Part of a small language model's weights: tied embeddings.
MLP neurons of a small language model. Each row is named by its layer, matrix (up: input weights) and neuron, and shows model dimensions 0-191. Each number is 128 + 24 x the weight over its row's rms, rounded and kept within 0 to 255. Numbers have three digits each.
Before each neuron's rows, "fires on" lists the tokens most often at its 100 highest values on Wikipedia text that the model never trained on. A number after a token or word is its count.

fires on: "," 30, " |" 9, " and" 8, " f" 8, ":" 6, "2" 5
L5.up479:110086132121112074120166152153077147128111109123097120116086112138147122166149109152134116136160142122097178134157148113115136118137131108131155142142121120138125132084120179151098138174144122163126129133135141140134116153148095096110103131093133133137107127118084111132149166160138152150125128129156157104159158115112113143129181101117092109134130101122103109144147149098089104082152129156157119122092138136145142136083151112117133155116154109137142129109102175127127149138121096086138173154169184093125164150066102134115099134109122152141142132144082154105136121126178108178

fires on: "er" 33, "et" 13, "ant" 7, "v" 5, "e" 4, "j" 4
L5.up109:089138115136099124081165136106118148115123136144122138131159152122122149127141140102184110156088093143112108146091124119104143147122169122147133143127112162103098177123051124141114085148165111168141129120124131158126154102122153096141147149099126142124148123076094154136105077158130137132138124157083115131164155122096163144164116107158156121106175137106111124095129101139145143119109104106144085133150096103108103174112141104157148140134121082139133128116148122117127125117171138139099100102076153132114158122081156115146096091110083114132147160126144143150142142102135163131

fires on: "\n\n" 23, "-" 18, "|" 6, ")\n\n" 6, "," 5, "39" 4
L5.up455:168114117096143123120071106105135121103118138141121161092147168106117157121100099129106129140125143078139122091143157154134111103122140158131125130141114126150150165106157132174170070148138127140150166171136108121138159122112098129108127144126081153135119134125097134164107134121125126122148155164162123128110101119170163166167112106089122144140136121143061151112152092112134075159121129133186115143153110085130127106110113100141162150151136123139115096128137114120142142108172076107109081154186125085099147118119109120085126122139144168104121153103140144129124123110141148123

fires on: " |" 26, ":" 12, "1" 7, "ok" 7, " " 6, "\n" 5
L5.up159:152126131140134124070108076154110112105116094144109117100127135117126160104176128098086117161159125147150123142139124099136104117087110127127161128112148162107149123146170117141067121130131156142121135152134123150127139138137107148053128135161139112136141134134144093122084125147106111101147139146109150121168142168155163113131161141135099131127150158136105129157144153135105153182096125123148118140108135080178157149136126063095123125120107148144110134093057112145141099161149093115116109118107098079127127161145123128141080104142134108135149124151093152128147142122141163170

fires on: " ex" 26, " ext" 14, "t" 13, "al" 6, " insp" 4
L4.up572:089149156134115142156126104122090118098118160115097099125126114097072140106140105129112127110129083139143152133102122148144135121127101132129153158149105121144128141126143117159088082119115092107143123133097136092089138138086076111108156137106147126165082126131063110190121152119127153143130122112149145099080150109115119117118132135100115160117130137141120129145127150141155150132118133190178153097137095119133127146135138083114140108131104138137138153109129116131166222098107142089098166114145153164159158096131126138169118128142123116134132165159155144096102152098115135132

fires on: "." 85, "-" 5
L4.up342:133143078116151160115080144155172110119130123125174133123129121114117160122091120120129135163127093137125121128164132132117147143113136158124115092071091119156129133164140143088149109104088162116126108123136149169122147110135083109123145166124151131130117093150116165121097149120112127124140153119145133134125113167112129099180109141124158125124138095094150159105126125114111158080101169135187162085161175117146122081082126136113106141146157159126095149121102154120118128140132153111116172134080097127107150172134111112108105137119140076122153160155161109102118151164156134104

fires on: "d" 18, "est" 8, "rib" 7, "ort" 7, "ist" 6, "f" 6
L4.up302:092159087129139119165079099137145104133153076131097169144150130129102157130142089101096148120120151103113166112106121143141086137124153093114157117122090121143130133121124119113109111076110108082142091128097125131123124114096120081117124148137136127114143140131083139184149103151161111114118153097125114114166131131153190133128121118104112113138186136139126128133134161140146146125125109163123160120109153152107120116100168117130109121103077094126090161106115180156139169124150132163145131139101112165107204145129133140131149104131124121081125136076152132141125139164115117149

fires on: " |" 35, "h" 10, "ł" 9, "ol" 5, " /" 5
L5.up495:144140083132118123117182115187134108141123118127133131130115153112169113172157093115114113149131086121146167147112121111143134158128140104163100126114126123123125179083154117133157120075126127140098103144106103116130136131122118096109116152163113130127119146144115143144117152091110151122106176126068125112123122147125122134129102126157123098127125091091096098134169182136175128131094087158176141104100148137122158138102101126101109080099109158155174158147096150162115100097196116073092116167130129139129140109117121120130168158140128126125148125141130128158118107108140156137

fires on: " =\n\n" 33, " arr" 9, "V" 7, "born" 6
L5.up723:108120103120128146135126111165167114156131133094107120126112131117108091142117133134118126150110159089137158123099149072140111147153069140120088091128172123137152105123163103098140147156137116148080140098108141166154149143145132140105147129144109108104126136145104101102151073153111086116130151162117104174131139100109150135110131102134102137121158145132110081132111112162086117127150109124115105128134103148172118117116121123157141164138141104169145152120135143114181140176113130175108128062119146164154112186156161164162108154142116113106093112099160131121157135131096110142

fires on: " |" 51, " |\n" 7, "b" 7, "at" 5, "m" 4
L5.up238:161147168124140141132160149114161167162127155133100153148118115095110128138118138134107144114118105102111118086160130146122158144111120164120153156143119111122077154154126106108121156160151175114108163145129109137135181142159180150095106142176141102140093122127116099138147127115102093134109169153116127171152150107130125119167123135104115144110125145086090122099090123106156139139134132123134075110128129123129151137172142110104158090130082137113162107147149124140136099069082127140104105107193116107086141126095098111107152176118134115108099138119090087138101139136117134142

fires on: "ur" 15, "in" 12, "ra" 9, "us" 7, "ire" 4, "ure" 4
L5.up516:131133152113088108119115103128141164111117147111111097129112070146135136138159064138174125112127124130102132096096140163117099103120106104114140116123135136144095172117103125143127155090154158163122099132151101087109152103104135147115127134138111129135131119165123170112134148157125119097168132116136145097118108173107100075133095136172134132128123107087145098108164122115185182158126107213121091133141142088141149126166138142150091116098148164103134150126152091141127109133107161133114159125121111103113157111110119133136111111150116161090137140084164107125113140128122148163

fires on: "ir" 16, "im" 15, "b" 14, "re" 6, "iam" 6, "lic" 5
L4.up766:149135102177142092107111123121126115106148155084131123135155118103132112116115124157148140159125139162108116102157126143148149091188106114146188108115164155138103133125155129111126122077113162124106143157108097128113129120107102150126113102128129136144122093137101115106116166154132095102110142097127133099108144087176110125096160142126160101098114104101153126118151107142165142126126112090117114179140119130085177165158124135127154153098111144074151114170169158092119099156118126103151143101160087114126128128129130104098189138140167109102137160132100103143141160109143150153

fires on: " It" 26, " which" 11, " was" 9, " is" 6, " has" 5, "-" 5
L5.up647:117153120123143134152105139165123133117101121151128163140117094132148092140109110102145110098119162156132139122123114127132132146130110173136161154118069090172113085086152112116148130084097149082095110111099171168114165150157128123115157154151161151168169102137131132139118168134118135111113095134125128118124123118113108108098099136150119161152159170140133137160138170101164108113124114137118153139110140145118087125093119126125133110133135173128153103157103138138116111119157144166065137126177110163109124087112168138121127153093143106156118137125124077130131128174063112097

fires on: " |" 87, ";" 5, " P" 4
L4.up677:120119170124157094102111135165171140128141100108115161094143161108154103078132132166104117148127130122113117141116113150175143140143153104127111161128125129108114117114129097154123165103150150108082165127135093145104096108120133157107079093141143131153072137136143147172101134116139128136139158149179103164136148131116145103132133108102133149106131144096121146123114132101110135157105119144122147155086152126146155093132111081148143101104132121122134199084070151177120125155152129110173114114142126122087144128100094104127157096142105108169132143156139104088118155168115113140

fires on: "\n" 25, "red" 9, ")\n" 9, "re" 6, "em" 6
L5.up32:163126107115122125146119163138132127149153141150119129098120124130107078107133159122103073137193142134102114154152175118131117117107124108126108129127131146136104109123151108105056138106123134156156153109116121130092110152174143119127159134118122089109097141119118116133143120190102105131128156148133106102146146130131152144095133112111133139128141134177121136156149125116148108169115102157112098133214115104100161134159062106116140111134132107149147106141069124129110159170087140134107132146126156132145116098114167148175102136142069105125111155159144151167114133125111131161

fires on: "am" 24, "," 23, "i" 10, "ish" 7, "ai" 7
L4.up584:141109175115116153130137128115130172136119118098125141134113138114157111173116139136133126161091115139138145123136152083166140166146122132111113153062112144137164144154199103148104093099113142149156138137089160084149154151162101122140137136183115114090113088104139096099083152115113096082165130076132117178117143142107133123169105101103110147170118125089125114106121142131115152075124125128150161130113114102146158138132141142101107150124112125104092087116114143099110138113133147115158146121122108110138144156113140128131159128143154170136172107156141107115105141179126100128

fires on: "A" 17, " by" 13, "er" 8, "." 8, " as" 7, " to" 5
L4.up21:170113128108161103140098137148144149074124081141137148139129108144076156081109134093148098125155120170106171152143091111168120180140124089153153100123153114139106166096135137145137149171119136156081121113109140126108157096135116093126156117124106118126154082127116162112167171128138111121105093119126120152157130110139119102150133138126115062149128178116107180097162137123146108125121120123156169103101119140113114130140110120121155119120144115127124125120121147116112089125147127129139142150118167111159146128143069106123173095122191098140117093135150145083146122122138142108

fires on: " B" 90, " D" 5
L4.up531:134104157103129082110152107178107111108115132181146099092101117102123108101122139130171123110100123171126147150136130139103115171143121104109161128131099092114122139141136129136092113159118115117112162099101103094070130098114155155133102142140119137125121101140147123109089130115178105150142119141141132144163126134125144149157164137140148080123147113089096151138140116128151108143117123148107185102117103074131151084108161074108141126169112149150160096150099117097163156154156133142145130089146122106088129146145165112143102099109117098120144102137147119112157142147186089128

fires on: " /" 22, "ut" 12, "on" 9, "p" 8
L4.up398:081092098090143115111124105131121120104088137136152158137112143126107132143136115120119172129105106096119162128120177109130117136119141124102125094081135188108138132140150141130126145156144126103062153127123129072137178144129124148171156118103110083144089126102137083111130161147121133110106114093120156101132140118140150091121121159156075112127130111127101144144168114172092128144090139134144146185132107105106107167135129189134145147123139132146130114140184158095144169143123128161121153133148136177107152140150110114157117107133132123139132136134149140105162091125170092147

fires on: " \"" 37, " on" 12, " end" 7, " back" 6, "\"" 6, "ear" 5
L4.up449:134144129133164145143141138126127160111123112150109115113094120094140097120105152102130087129097153134139120173133141168153147105089097140152136113091067129176134105088111143115138141089130129119103137076131155159124133158110117176118124136130122135134124090141123103136145089136117116138163143119101133146108152161161140130092118101154118130102148156109124133149101094116156157128079155116142158124172135149110133131140114126196142133134167116134115143169114150133108087142115130135129146130113110183104077115145165094149144144051130088102082122152095147145141123172122144098

fires on: "r" 16, " comp" 13, " Gr" 8, "av" 6, "im" 5, " pr" 5
L5.up419:089152142106096176131138095150120125109158133096134110119191132148124108127136159104132159095122128176103137101136128146175133095137177119144136107141115133146129112131135120138133126157135119123114147117135117114116130104112136147121100104087145162077073211103094101100104152150106138087071118150149153133117145120158130178132125096128139166108132124143128101112109123150157102113150131091144139098162119114128177159129111106164114103126084091146140161142118122108162167118093123086099134102092139110122156099147150138097132149130143134134151129149138101118142131139085174114

fires on: " T" 24, " M" 15, " P" 11, " Mor" 7, " C" 6
L4.up184:089150082138134112110153166111132140161111097131147162131079137172142104082088088143115086135161108158113131158133122158159138074114146098179119128136096134120127109155084117138121149131123160115165149126132123163074128134098114138120129117122138095145140142146124145110141104097136134109101168113129141130145115184105194117101126190104129152143120115109158113106100134118093127146131093128145146128125150162119132115130174123145147136157092155151131151143130130124096108124112169144119081105124131106149145146118118125192115127137154122106080113138090118109095109136096092152

fires on: "\n\n" 29, "–" 13, ")\n\n" 6, " career" 5, "R" 5
L5.up250:136112121103153155110089127130170123134153099146107135133128084083102133136129132141112150151125117128188082115085123098114168118084186129124137151144108095170132121159095135110118102079143115144129122144119146107141131146123129139078147154111144135148113137148150107159135182137108133146111131174142128134153195115118158135098117140096124106148143133131141120112152109117113162117114115105120113128151117129117116154145109105128086110154151107138098094078125168183143128172145120094155095132168136114092169118080133106168134127136152121102129125111125137165136145070115176145

fires on: "ri" 24, " pro" 18, " r" 11, " ab" 6, "ib" 5
L5.up418:188088158124156126120107090152144111103111107173145136177155146108117101120115057134107106126168145121115145088133121118094135115153139094167147149118173120080110128112121150161135158104149100081136130163094168120112146141116088120099120128105115112127142166106111092130144081134139170117114167147143089093126135186131136109134100144159128167113123143113159145106104115093135096111143148151105118115095109090159129164139123098107130144163112141123097138136113100102159124120101153175102127098097139115128124119112133164120147153135163119108091117153136119113107149137107149145

fires on: "im" 14, "d" 14, " United" 9, "ft" 9, "cl" 7, "ph" 7
L4.up303:112169128058167186107198111143152081133109109106145161152143135147129119099093135122089129110121126129110136114140092140149110141119121121119119142112147146154105123094156113123141092082083105108169103145087116137120151107115143129145114110145157132149127128102157147129135116153130125139132125137110091132121144099153175181108136099157108099134104135109110112115147191110145096116103116117149175157131143122090089145144121106131160148131120091096109094120124175110140139145125122106153127115140136156158145101152139140137185147104158114151184135133132070163117141145136121130

fires on: " re" 36, " dis" 19, " be" 8, "re" 7, " emb" 6
L4.up34:126146136112109111115189146170100122112134125126133116114124107146137105165157103131126143153104132098168123152172108112114145102145097109145116137123133151075133135104103129139122127115092123136172107132089118191123083157125085116138093142091181110117082127145154155138104177132110140089118167115128144106089149097139092156103108131165127145120174164157136143105135082117141139135093137114117094161175175117145156145116117113114124078126090141120110104139171124119132132136123112151150141142138114135113121118103098132129120142138148116079083120135154085141126125121149168180

fires on: "\n" 40, ")\n" 12, " |\n" 8, "==\n" 7, ":" 6, "==\n\n" 5
L5.up560:138122144160162139143106123146140162128147119161157126141120146089133128092117138136118177155099146139117125092118084112093102130108136121095137122146155124150157141136132133123189103109080161120165115127095118119120120099117156112091152190164148142102105130187115122161166138112097115163147084147133141116150086098151146128137127130091081126151175117075108129154125115129138110121136100135160110145180073128129137134149096086152142155173117148118131119148114082123110112128098130106128110135117158102114152142112128115128123091131107127133109156147082164138108135111174157094

fires on: "-" 50, "b" 6, " of" 5, ")" 4, "a" 4
L5.up139:128110156115158128121135125102168168112101116141136191154089148137129159145069123127106113155089105088139137126130157112093147152184137120119159109112109119143098099164118067106163102097106101115097089138094083123179131123120180118140136155110134122092148150167129125122114148089117124106139183077126115103145139124117107139122115146136098158122132137109115136145093151138108123113141134073167137108128146138140140129135143137111154130128133126180118160117125149136134144155158131132126106134140103161140108180168159126149122089101122112106147105157124095144109108133184100111

fires on: "ak" 23, " in" 22, "k" 8, "el" 6, "aus" 4, "\n" 4
L4.up366:124051104106117128115125112159168149114149128118153127120139146131149088107101131146148117127127115131096131156104087189157123158103120168112143136112143110117147150133118124094095122111119156145109181137118122151150104123139135149133112161111149107089161123091143106106157148143086123115096104125161137134149153100161140135090139131098172160176127154162154106151131148125118148139118081121158109160158146116140138141112103121136175142107102121141151151089108116144112142126080141086125102117164094140067102159124143206169130113149121145121106120115145136122136166160110119126

fires on: "it" 16, "ay" 9, "ud" 7, " did" 6, "i" 6, "ou" 6
L4.up702:108142159102148136156127119128125168145143105172149094159130093164077067153098124156129138120148128159100128138125131101172111155122117160105169118153153153170107101069136110128134107144182142111113142125113107138120141114110131119163141113119151104112112115125141134118073169101090123122130124106106161104128131134153092110112156114084114103134128143102116082141099118128111120093120179199131152119138126120139111072127133130124124120131108129099131115136126131147163119121149154115113143117106134166109181128096141125111099176166099152100125150156103148163111142168122179124

fires on: "res" 16, "ab" 10, " |" 10, " pres" 9, " found" 9, "u" 8
L4.up767:148136205095141112139148101182119136144095151098106157156147135151142092098122099119148107139128137155113066112124120108162109182154161110141139114106127154117108096069139139141168170142117090109117169153118150143104144112137134143134115160154135103116137167095102117140100135097097120105134131123136128096163112120098119131136129168134071145115119097091098134100136148116108117130132135081083117124112104119094130157131180110151129113140159111147150144144158153154119120154100103127088114110106146081099108148141101160113138098148150114119162118166114147141113156117154126141

fires on: "\n\n" 21, "\n" 19, " " 11, " in" 11, " h" 7, " /" 6
L4.up563:089089114093156150101141105161122144133127144145139118135132156106096137110118138147159104135126169136142126121188132173111123156038116133136117097081144123113111162131133103098134129132076175103148130121133115112120136096151115136136119146142131129093104133119160106144131092114114154144114110089102164104141117130118116169129108140163116155158140146154128098146174179070170119119124132088112110132125098141126101167079097091148125132086132152144135123126186120117102156153150176133123108120144142161142146113131109122101116147165149113079163120119105147130129131133148156143

fires on: "." 43, "th" 6, "ict" 6, " f" 4
L5.up415:131163129110162140130136110134123165131124165117128132087133144117120114141153158189145164135133170124146132124157100143090123137124126152177149066120130100170146133141171103134104075140108147121155132125149130129129143125159075135125100155111157108168135115106173143136152160113076118116109137150148132135178167133123119129076127098096063122118115147133136139137102134125133157099109092129133142098112110123133065108144124120109145153162166078104135160147099123121152132118120109088101123113098148139116142155114116099124105120142107118143115107165176111102134180119172117128

fires on: "C" 32, " m" 9, "red" 7, " conc" 5, "ur" 5
L4.up661:115167119148110161123154102117164106137133129113118081160142167098103085098135128141096121127150166134124085083107088159170126104109122104116139110100147092134172116098091096105096159119112090105144128131129121123128113162120175144116184161102161169133111121126128124123149113124139144126092125154134128078163139139131131113116147130106156130121155134139175132099134123074123096125151120108136101157148159129188099111114149117137125138140130104124138132100083143158119156151144136117102150115103151125105169094162161096180180158102119109120131130113142074145107150124133136140

fires on: "." 42, "g" 7, "orn" 6, "round" 5, " mus" 5, "rang" 5
L4.up704:077141144157154161156133118147091126144084154129107166117091163131137084122111131121118090167153130120141172132157131150084134135173126124159115142109130113162127106116158143114134130125139123134094126100118127136165136167155127122148145075086141147077119067085147089119125160133142156143126116100143151121139079160128124096104108119181182147130141087148113129110115138136130111126147092137126124085108197120127118149136126109127130113143146155161090136088110102166154146157112137091130132135148101150110106090125090124142146179159158146122120117143143104117143153122143115126

fires on: "os" 23, "-" 23, "ap" 9, "is" 8, "it" 6
L4.up337:087082140154113124133139142165105142166123135116163136120151092112087147078116101129113099142147113124087173131139176095183150181131122127089142122113134139099126095120112141104164168112127139131116154140125131121116135106131087131127119102133114078162136099118121153182131154147166124124122138147093093072109154124116136146109142093142125113117147152123107111073165140115121132131138152136098118144129144115156112087137128127085151123116120149148163119128132154138141128134132149192119111107097118134151080103135113113130128154108144147156119119169124153067064134156115080138

fires on: "A" 11, "==\n" 10, "–" 9, " F" 8, "\n" 7, " ==\n" 7
L5.up168:137124125156120138116127096179126169127132120160096128102069126130104125132134168150113112151152104119155110133082119140100089132102129105107129134161110121108133084154099160118114161164142150121113164134079113149096108118119134111123121170143162085102162094149148134159117088082116095107151150139145134149160119140178168177110129123089107103086124139139086098142122094098167116109118117169114126120143072119120110159156097142137139122132126113171176102142100112110142119137110181126160103129120159104125133148105139147171138113135122146149139080113120123106093152126138128136

fires on: "uk" 23, "i" 7, "uch" 6, "iro" 6, "ik" 6, "u" 6
L5.up639:127096142099098155082125140148139125114117066134159105134153101140118111120127173116188149108149146160132127100164137100180112144121108153103155116130121171153082132140148084069128124134143161108145105154138174182107145108131118120072130123128104156152156130110155133156155116162112141117144159152096131130118142114114144159136126096129113145155163099121151104080115142114130106124125138136147097102160153129143143146126172090149155134085095108177110085144117131110134111102128120123101193155139125118144124124115160136143122107140113078118157112147119168152107114135150124140

fires on: "er" 16, "am" 14, "u" 14, "at" 8, "f" 5, " |" 5
L4.up186:158089134128134112108124167126104125120121179086132132081120094168177143115109127145146112139149133124161102104175172115174126125103113083163172135134128119118121135087144154119183135152166107107129121136087092123100118148084073153124119132128127133115115149104135090091104094162131132095112130128159129134120155084116135143136140181139124098117154164135143107151136092139157101117137144091132154113135111137102157128110139100152122180158119111095170132115103114158182160140092148110110135103136131097161103142129097134105103119153166142097120123149145118123144139136140099096

fires on: ":" 48, " |\n\n" 16, " |\n" 16, "\n\n" 12, ":\n\n" 4
L5.up345:173111130116106163132148126122120163113131152158097151143133152109118146127132147115130162157143125178085114108129125111190151154065139126144123130134105111112166150135087106147131140123125185113159152083107135118108140071100098109149117148130153117070153101097121064157136123177097112131107141176110123089129136103171125146116109115125127139168142119100111139123153118115175146119099140128149121110136115112157075125127083081121124153132082137081126129129123128130119170098121120109134129166136128106136131130096132129130108115131130141162137101116098162098100108082164142125

fires on: "qu" 15, "p" 12, "l" 8, "g" 8, "en" 6, "ec" 6
L5.up422:146130121112130131112140109159159140127143112122167167128149107105112126136123176127179207137082118131103117115105168117125189126117111144126094164137160141130141133076141133136115105103095121154065120130114090159132122117127114093108127110125110133129121099099131128156130130152106146092100140125116114140084114140148139167136115083138101104123186121087118093126120143085164114133121135171110100108172150140138122137151139119115143081133180082081115105128131122121122106147124163102114094086135115134135161133176127159149102098140122130112139157163157159150115153146148108139

fires on: "ish" 20, "ious" 13, "ian" 8, "id" 5, "ine" 4, "rian" 4
L4.up706:149142094127128089123124158116145090163107111152107177121116123103117114105135074139147130143114072084130116118142113147134102148105157143091125150143194134176195176132123160130151091124142092153109153114138142128103091116096129162152112120107157154132072175125168131142130142118098142106135142135148125120134141104139135154127104058132125131115105134122150135118148156174137114148130112133133150179072141091151122138128119157116090129111106085115108140139168117155130133144184124135108109092113136104129091084150127117130122119116102127085155124115122116112153147141135141110

fires on: "5" 14, "9" 12, "3" 10, "h" 9, "6" 8, " |" 7
L4.up679:134151141213085176102117158147117137169098121132114110143100142136114103167161110143109110153149140142165113122148124123104126190105130106103129162135112099129122163136159142115138104150137065092107145161139125126107121107111139156105128120162135147172139151090103095160139146133110132090105147148125102060137120123114132098118106142130151101127144093122120095189123134116132129138118151131159108076092111107142105144119103116138106166130141132139100114136127111133119084143117148115103138115109149128143118112150176138172111117091098138187115082147124127117156099110157150131

fires on: "," 47, "." 43, "\n\n" 4
L5.up224:137115136086168115150092123111148147133146131116127130140115126137133154152123114101091113148140095153106147128118121119135140097135122161083125150140162093132114124106140148135146114142144121131143147111156130139119162113143123102122111112084136128155192137099126107092115112136105133083132105139123093135080132122106122141102134123078134110130152166123128123168139126122139137152134116098160163156075116166169159109122121119128188142169127120158151104109151095084130145127104097133082111070179142100125141162138085149073130142147109084149151084103190168132106145102141138104

fires on: "m" 28, "ra" 7, "S" 7, "D" 6, "E" 6, "ae" 6
L4.up315:116138143120146148172144060145160104139149110093105109092118099153111161096103121083161078074126073138164103119139126148106128127103124138116165128104118142087104139119147103114114139128140167156129143122072113117137105170126151099158115100119124166098155113100120145141126127138124127132110145138108113147123175173131113144137143157147149147156145122141127119173148140151105053163134110158096132088143104125094123132148129122141139129144155114118144144100119094133170173072131144139119187133092113132137130124105122127105140148130142129106134113131160117106092096129116177102

fires on: " P" 31, "il" 9, "at" 8, "on" 6, "om" 6, "p" 5
L4.up169:178142210140139104146127143109106120162134108143136148140111192108148110111128139076119114146110117131132141150120182127096141109099116128114155081133129146191156163132114148120120128117153120145073115142113088096137085124083144167105165118131140109158126080097166117116128136167138080206153139127139144093133167107086132112122118145125114135157089137131096160127145107122112120129108155090149135130133108109114137129130130118110123102114126158097113102101139138126147162160114113133162116144146130105119123156135074133100129142125128120110154120168130111083156157128107124126

fires on: " B" 83, "ina" 4
L4.up201:143162131080114111144180141121146157058105103160115106134131116157109139151126113148133097132097090107158090109165087168108142134126135128118131154122123122139120114151099122138055144124155142175130136126128104131092126176132120098145158119174131084155117084141179115087143130102113140122125115129170155155150131157093119121115184137159129149125134143100124142120139113129114092160093123124138109090141121094143133124111139081114157130137086122122101093124109145121117109151122151122115115131131126141113112159139134120151180097165135148134155116178117080083141109119153083139

fires on: " =\n\n" 22, "_{" 12, "." 11, " (" 6, "og" 6, "hn" 5
L4.up360:127143137151157121178122119125159143110112172131157171106125140139148169127154096119103128164103121131140113130131065092112151122123155131084142100130125117144125120136153105116118133116128186103105172136126133124100124142124130163084115065080112128154121158082180074112106192146189153085116122121090120132116145164128170120157104146145113119133108109131129157104127144092110098146086138143130117156117167143173134105120116171138116140097117131152148133139125124105120123134094120104126112077122119145122144127127104138138137132172129122107098130131141164079079149122142126132

fires on: " |" 49, "," 26, " this" 9, " the" 6
L4.up518:125131114097134171141179105154175140078167143100104132147148144115124112121154137091136145122149141111157102097151184122108135092098154126153123105145124105104163118136148125121136130113119096128130142117106115140124122130112079135157145120139146132136090100117140108108159153131114129144099079143133098108126130135126135159144140127161141138144124141060117153161170123116159119182145167117118112118109134124160130141143081093137139099146089108138144106072074142135118158117182138099076083146131157129173124131150101050135099135116108145132144164152127134106134136105155127138

fires on: " |" 32, " and" 6, " medal" 5, " Country" 5, "p" 4
L4.up592:118093122077141107104161136140145120149108146122152110135108102136164138189208112090167127124141121164130144118102141109143109128120145111151147093119125150125096167107135124099161118117153142165151091108116118084122113043131166104096129137144112149144116137125136120099130075101159136168157120160140125137124133108122104115139158120101128143145178117133085110122133105145118156090132155116119142138162144083082132154117160130106139151120136129119133118121173136101162126117143113119170139117143138142083173094106084126127128110170114124144113153104111166099112119144142169135

fires on: "\n" 32, " /" 16, ")\n" 11, " mi" 8, " UTC" 7, ")" 4
L5.up665:138073115126101127081143132130141144134115129107091132123086102113134143144141117137116096163134172109177157112135130165105085123133130166115124137124144126133139106131129147085093149090093149127107123122138133138176116102154155087138149130115130105118096157136135105108119118113123119149073143102148114125164091121167134164109112116131108149109129172127104146116087135082123095128166118133123155172176081107174160153114090103166133126172114116150119090136090137124130146177115117154115087135111147126149156160113122110148116103178122124143150186119084146106156147136107139104

fires on: " a" 18, "." 13, "\"" 13, "dy" 10, "ay" 7, "y" 7
L4.up562:108116129166109089136150123102131107135148126156115127129105122111119134111080122181189125146136137141158110128174170141146148079137115127115120147087142152131174133169139125141121089102138086160106112125137163130118131122126149126159143106135163122107122119126114167138144121132109108106174095098177128126160084131089125122124122111152121136133103146116136160136124156091095152102121109116161146135165147157107096097106112123106097099121110075090157139153150129174096147143134111107148125102115125098145129135141081147097140116173178130129130167126119058099116180098129147122

fires on: " " 67, " +" 6, ";" 5, ");" 4, "," 4
L4.up142:161170137117114129087132133106145141123102103146115129120126126126151130094175104174128130094132116095115145185114126133122162131113125116101123141131132139116156067126162106112104136106133149145122156099113113126117138145129125087095145119170137135137145141132160162163090121172193125117122158140095134128100097225081118148172170109163100132107117140075116170148132127118094134138129123137152161107124135124174118109138167104129121146139130116139147131105073132114134099133144146110124093114116156121108158113143126129103155122099138109127140114114087117086121160117105138188

fires on: "r" 14, " of" 12, "ower" 12, "or" 9, "ography" 7
L4.up566:125155151111118161113143092171132093127154096138126139158116116136141101099139129159120138111137143138092118105129170147120102111126133147091149082133158113155175119167121145123119125153145137120143156132125160087134138103157158134112131138128144160145070140127107115162069106142084068116123118134149173150124137137126138114117128163145124115125138145147114139118128134128154102128095110164114132095117146087094192150119111135133154155138142158169102132103137120091120109111105185112079135162107137145141125116112135173160144129070145103113139140111144123085117114170098117055

fires on: " school" 16, "et" 9, " and" 8, "m" 8, "at" 7, " year" 6
L4.up447:159130148122183150142145123127088136124088137130170138115129123142145133138133167135111129141101156134158153128146134097145096146141124163126159084111152119123128135139149105125076122094155169120154107142114169155122130125113137122139121120120163127122126154124129117124101153161131079134080160150122179107080139100127140145129086105130141105143115090140120094113126157118106107108084139106133107101100133145076083099170146129111185125134160166150109112090106119091112105110064125093116137111149141119106121138144148154134160155103199107105128145115092090140153162141128101144

fires on: "c" 18, "g" 13, "id" 10, "pr" 5, "b" 5
L4.up117:101134110113112127154152175137157155127116144100111116147174113183109125172133106083159147157148121144115135132136155150113111153128144155156103092156134076117143120126123126153095115142113148111114123157122130128153098172121136098143136146135074153117106102136106129082155151099121074085104102148107124081109090122177107109149118143161130133162116162140146133138107096151111114154136161155141113127152126116134164156166114129116135090145110117156121127079151169095114090162163141138117110147172118151119139126106147113107098155115108088099131102169112118080150108114135148168

fires on: "1" 13, "0" 12, "A" 10, "O" 9, "6" 8, "S" 5
L5.up731:130085103136121085165127138148149133100134111137141152089167065125183113072144110118112121121151151160063100162134142117132134122162099128146123130110145102150101124102092134130159112100115099113073166136090134186134154162122076159138129122112108172120165153135125145123144165091134116094110108134125110141126128118109119142107123118137104125144138121142108141113173095138130130176114123151166123152129096159074098157144105133131144156138130126073154135116155116153101118139152157111082138117091120159160152156128113150163136109152119122095127137176119113137131137137106128125

fires on: " |" 29, "est" 10, "w" 9, "ff" 6, "ew" 5, "st" 5
L4.up123:127147087144078121099121152145125146122104107137095139138139099214121192146141108180150164149130129094095129108124138200094176088106127086114106083140120101142104139134121135111118168119134151174134122144152104133129104126145168111079121128136165125142085168119129129102080142110141129119135082130128138131118120176140094146117132139113095145142144125126132124134139161125134129131120124116122153118127149110128171130127098165129185142094119181160156139140135143151175131123123113097148131125104121138079145110102128128079096151112123092136153117129148112131117154116132142126

fires on: " a" 24, " |" 14, "qu" 9, "est" 8, "se" 6, "allen" 5
L4.up282:133163127137112144136147141118084120115155124132092148095185125115099131170114116116146126123153123119133123124109165130135155166110135148124115123140099124105149113118125157110134141121138134102119128120113114150128116082158125106107159104152148136120164139139131120119117122087098118124161117126082095137146155098119113134134161091073121130148073138105113155194114172104159183125095119135159141091123079122104126090107137143158120118135182108127151127113164122193139146100099102157187108117114154113106165156117140132096149121176117095155157140145123095135101167146081130140